MLP neurons of a small language model. Each row is named by its layer, matrix (gate and up: input weights) and neuron, and shows model dimensions 96-223. Each number is 500 + 50 x the weight over its row's rms, rounded and kept within 0 to 999. Numbers have three digits each. A neuron's up and down rows have the sign that makes its largest values positive.
After each neuron's rows, "fires on" lists the tokens most often at its 100 highest values on Wikipedia text that the model never trained on.

L5.gate1272:450425596511608525400486467467486426553502550468480401468463564562534475550462541578488537494481458497498529487527520536441482534540428485472515548526478572462406482614597473448568525504511517508582541507557543478665583463516531401469470453476468519554516465510472529549450440484499495521483443506409495454402491481516491541422556463569389525592487464424412574496443436443536467500487
L5.up1272:434491517541486499441486427467511403543476403551477503511468530499542530482462477414548484488455495466424504524395441625432462590537456385450441577492489539523472448467508558476520532486447401496515512501425526474584566450536423541489492493525493462583532494446539548516446540456487560504450443509429401457555539436564515559453593513496439607476577433465503565528500509486535540488504
fires on: " can", "ic", " due"

L5.gate976:521480529526523557444466497403495383447539494598436546452500477508542578455550462462423467537551529479521584511533433540461471491477511481504518483489479455475490472459539567482507503511427454468516556510601507573536494367469477396423491537548497478540523510545504484508484546517518469498474523551483482448462559548461475434425477509457489395519428491464490564555496480423518515426445
L5.up976:507437400509556531399497476549459462465426481517422400588516578482506360582440477494397500494537486519427530589522546511470485469460569572476511596455500539454594511484567567451558353508568504482534588464482526511562481444527505506398562530444509462532443496547535503520413511488557530445606483438531510395514510423461440522540516488522510516505452445516476507502567501460416527494517
fires on: " be", " was", ":", " is", " include", " included"

L5.gate1070:411513436448559570526594569523460413456435561524660462510546537567516411452496457488484514531517561509430479472527611532473547525513533575445490499545513486464469422495368608526469493525390480549499474457524581418509532504539600498478617482646521533456525498526584574541622467500449510502506484543469529506551489444536471478562459575452451536510458532456489529514516507534560530535567
L5.up1070:497489478522537532364489481472523569594481507495542536445567523497594483488642538414517453448425480529430546531448564585473474602529644528445448500578499423524549424561526453484508522516469549482513601479443475536491498420504660416592608523587550491501440548551479479417501524489480517558503488501432513482584495474457421483472447487473460441587418448486492543570555465582503558601549
fires on: " \"", "\"", " not", " never", " so"

L5.gate740:528505538492546514491557385478479489474469537490377411462483571475509510498472495469497559529463626441453456537435594497516480501588508489414441475432498496508536489514538523498494480563459487495493508538413502356470458494559485513477608503476516523476503528472496590484534502526563476467540592501555466423363562423458483535625452467472507421511479542527425506551513385465452530410577
L5.up740:543542522527448498510514473436476497518470507530514473500467597541485463483498500550445478507469454589582499433539521469450492585490491560547423442440520484433512567477465449555522492537440396540532493513561492480526554538559433462519508392409409550503498459391531547486546488495430450526431540531472520464451514513558505456434563542458503460470473527459603479457595546417598551429509
fires on: " l", "l", " d", "u", " und"

L5.gate787:481553544548448482493434555489379502533415543475461528569546494519458578487534532489495374492504489556514514547410538485395563465481455489461513470463506521460389604468491515612500410586492556416535496461432478485506504425511457478561559415512505540447554551431526475505427604414452485443464483553519475511525463584505408589534505445487506488540576530439501501530501467521435485511453
L5.up787:441607479526452463474440465429473423475475431501442461458440537593592474403476555454477558510524509554554563410449562489515471484494604524484474496528571564541507599458439575475518495486532621480483525486428596517465498481529461520485497539619446577609486547550448446533532435488356502462415512586441530430581443530454523530540439500575593572464522485517511479525536507444526469543518
fires on: "s", "th", " century", "5", "00"

L5.gate395:524465638500485545534474540426483609509510465535578543514507513466498601458475427552434545521395530422500505534511487531494516518485481542528572550479424544500419548484547577447533424558453491615430427495551464494376504419523491525517591476408490543439471475469521511554453483482510586627436548470533528433510445544526450493482523526504503450433411440484508446461496515548420528454507
L5.up395:580517514550481539498575484465407502461393518485424478505451536485502442501495435471518385591520544483453442456438557540522583529534470471441563415542415642494458460389476490496449481465523436481517498484551589524524462430537534525517510536549506632549480510550461415521457500498433552499544527533500406487470496387523541511571467522569555549438474618465473527524423489451375584578542
fires on: "t", ")", "es", "ș", "s", "é"

L5.gate1237:470447499443509435460453578561504473444528438509501548516515496528510564475591501455441386533461555553431506415437566495380541543482501503456397439478469449474435515567597541480518517427536468424509399504557559491417500521521509456510487531449409525497524448573506503523530446502484574523423587476446499474435471517438605418602495560524536555513475516568506502574534546483488581484453
L5.up1237:610485501476513462467541439570543549487460357517423493488552470492561541366539561448540394506444457546420494456465588528455605482566556473503444490545430521458475594573491557511533576515530519499564513507502477459512520599514466384491539513522400490558535556536418505466487472518571514496501621448473474515551483505489544440485492415507528516524473525497540515502525518605486579533600
fires on: " had", "ip", "ru", " has", " he"

L5.gate782:477449505496448496513508572514450555573522500503551493516497477523526402607441490495518578520569473520637503565564486597476492524552485546503561541496483500421489491543498543578528472493463557543543480493544456488468534497539420482415509512538404431524590503559508434508425543461573444517467470541516428583593431525480484560510453526474386480504507448557526495423430499568472492500399
L5.up782:510493508494545488475421597543540561463517491478444467563521561606518392450498431563420480470590582542579576437482485506485539499513425537487514570569409512429407498487453464592504477484581427549530498489492580452469609539619417532505441514555654483524520600374393520504406514422532537424472521420414401534455499501490492591425456512498576503539517445482521497554452567592446507494538
fires on: "==", " ==", " rel", " \"", " Jul", " var"

L5.gate936:513613484513582461535424482543505502554504425566542491490498541522547478481519506506532409467488454445471545491538445478479505538451516493584492514509606474524484469505463548498579559530519463463495419500503543444500461554525529478447504549535424422559505529545486482581559548426480482404458436568482507491557515537392406479522491490468477498605567499470479460512475481502453491538569
L5.up936:560461535472480598499573500502561468504408457543556534586508492498489595548446546511543485481545388453431610478434449500410493516550443528493544456489550473531425468485538499457457464504515396446511558528532519499447523536560526557574548504470439504472453545462509577475460435485450474469504522397502551562427479463468541479472529514485490498530520513508421559546490428495491488424528
fires on: "it", "-", "ot", " /", "\n"

L5.gate1139:508459559392415516447513619478509457535438519535512510466521514506537464497456493492554523585533588509469500523543531576473500479500539493527504471513422507460399453521594550549497470413383485463571498471432518511578498469477544464507447438555411499577470578556517410431399561424604491463420487547456564505463490456517512538623514489479552495518458578493597460482460475514538509498477
L5.up1139:533521562469495418499513457544440477399406473535505487522544469454437513574547601540456488536625561511460493437423514499520416527366541430560416462515512543545524514510503497462558607417539559558511483446468539505574501404569484444525461474427602482475573494537398504542479547478536480511572482508508540492537481457545469474547519537590455560513618516528534612433419485490516467484510
fires on: "ic", "h", "r", "i", "an"

L5.gate50:480510501447490452361474519517410607413442534544548505576495563421497542493468517538472549512556491453481537464493484472511571496507464601545463409497596477485481561485546486603594493519450478509450580468519424434493514460530403404509467583513520585573487515567473513419476479505487562492492414558602526509414494484508474467486446474490440468536544479477455498510460413495477475487497
L5.up50:441491540534462439520540520422433513495489497549428542516492504465515529537457560486549444507540454579531429470537487574550525498462622581549561488466548543542509495401543496445491583452528490467472495474536560544499562579448479539510502514516518570438502434484457448524444443527485444495480468504470562490380455596553470432414628481536484481515545456530546470456447487487482439583483
fires on: "at", " le", "ou", " be", " Le", " cat"

L5.gate57:445426436462409495502548606546577552549540533520577545545466400440502406438446443553463565475559490444505534444564547597518465554491526531513490552446518512566583461506567557466586513446439487580534538544481491458562413497559505474425471565563501476549503496562460442513554448433586540427405443532483425465509523561463523462522460536521519474530471590466520459464458559356455493606554
L5.up57:553409470499508434572480565495546521536547493520474443454499427506462525437477529514420436515497506504510478492492471501418441475527466587504552453530489563501532516483518518444463469480511514536496425458551443517531464600504475580422449585577570511473537598509498494504560532461527551460505518539561540501390514504505497431474496485491543518594428451507529530523474494451482554584562
fires on: " \"", "–", "ens", "ers", " called"

L5.gate531:550501486591516529438577510549511530415544514545477470493472503591535510515561466545474488470586459493519507544557588501476490417455483476483546414555418431445586456548539564513482492475447524546497435453499536495561445508535524501573519490412569483497509535456486546519435461505595458560446600549381537475487497393413487521552512527445545428542501519523618506475583521482542470446551
L5.up531:577484441447588527550457565570496506476431399506465484491537503526532407483558473436545549428476425521534486499444500483492445528527512509526554505422421468429450506480552459435422487428480465519406525575537538539485507552448481526564590446458500447446387534397468445539476547486546453466509519466490340556498529494436497580554509534457469576501500488379491449461438538450489528571534
fires on: " P", "4", "5", " a"

L5.gate1128:501544436514416449500472442445489579488549548475461534529457467494493527520394582572525473497525442465504566490536546545533468500542515496528557457530499505495480430470526507554507416383611551504503534549471505471454471497582518509491507536399575488559456547491550444548469442463464483529559414539516526503465425536537411454606496550459430507522523507411523534644500533431367428578482
L5.up1128:508528554455449499487439507520512508460466553526539534555379483476463578570481518409484557536456443548571443512470472465516556552534516550543437511505506550489469517504461479520479446507520429619460555509496465500536556466663440495432448452453494490557452434581432515456481493506435554468446524533488454520403399461554474457546472487462436400388555499500475553552580514554483503556445
fires on: " 2023", " 2025", " 2026", " 2024", "2025"

L5.gate1119:488497413561517556500485479545521561459539471466492477524498519535502563497502470470491461514486523487519448491557542518440467611482486555465512524473447513609511464463510546534395512488497472547530571483429468502493461523596554397470502474511480524535400500467464551481510508498503608493425508463446541429515499631496462580343553460530443547469464603486510556555520582531508528575595
L5.up1119:531490528515517560478525481484511507511460466547474469540517548498464625498457528486508459521453471464496497412516468520475471613451420512468539553478458510556473499556435572477505519533499533535505467484448546549436543516559543436526472495461432592520466483467564570459485508541532467493560412513503512438466571544411478558442560398620440508452485532507513597545559520498467508484446
fires on: "us", "um", "ia", ".", "nia"

L5.gate887:459510523582531527461462506615437497445476460448524647497519606402447483526482511466551474467470490504495544514511496480505520532510477491403551590537561439396545498525555569482456384500416531448443488461520578587570468529585454457591472476464415518410468562483585483596475495533444548405449420574572508481511484505531525493496521575493537441452540459437521466571561437511511636596576
L5.up887:452489366449491562384550575511476474476524511450575522573596530387404483537515537443547509548479460444434589531578491550555468534511519483459563528504525476526521541520517507402530496481485523471579443464509524481539497524495590583571538534450509563494604563396482498535536580604412512556511502515567455476491536581652434533504512564506568469498465466516429548454495449440451513515503
fires on: "\n"

L5.gate969:577495401426499493531506531507543515614547483541538532531431513439482498492475534565446591554482397554626456499566493587458567442433526486408497510454497470499430508531522516490401539359494438483472438478447500458510610501522540454547529387520505532467484516536369484506463527512498462513517531546550445530564515514486517535515572560525497500507584541475615478479509570504502519516461
L5.up969:558548545515420449378381511531518542515520632506463476446491433472530583478563503499383420520477380553507477488489472530440526472525529503427579519461647500508454520539537497511520545451495529558470434495475443624424460480517494509512519563445436474476540505478542476432531502551538547593485459481516500546595440514533514499440539515548434504557488562612478546509510493533558468484448
fires on: " Y", " y", "Y", " Do", " if", "ks"

L5.gate91:467483520554536511577422484489493530494520543642566531500506500563528469540501428468503430562514536502536536535536500526533520520493381465575508505474487407514531610467502468586494437531474501463431479462551591528507544387574487473510445459556564462492514583545449559552470520555475456495389529428492563538456531648438491508478513473483563524504562494501451504422493522472463423534521
L5.up91:519520547593556504517565462486463582486533544559591526433472571455616523442441490539536492435584513491477557452517524531560469604524457438559396566506524522499579561484488429318529499466511444469513472524533475453520471475510408584482583555510507464424537528536511487452453404528515483475490498445445567506510504417424552510535524444520553593442448547417558507510538592479506460482497
fires on: ":", "°", "′", ".", " 18"

L5.gate822:534529535446494512486478471467461506577429495425439513520456506483461495513472531577533518590455514526487468513460512505425463495650559508456355459494423491452473577526507403478602535453465480481478542475509385609470562490517565465508380485461546540455527435547562505455489483604524515443449496645528531471379514474477482483549505493478419480456413523459493477525498500446442522505507
L5.up822:499587531490501534538467538483455477518551475469474533627455460516476466472463424434541532455499523513482529592492567501433488537544509436544426571455507487578466610482488477403488474526506471442494557558457470514539529401450409536531455551478521477473518429555545494432480444456531574498508528503449518495493512515461576548418470482445459537465506550578450540432480493439493485469521
fires on: "),", " a", " of", " an"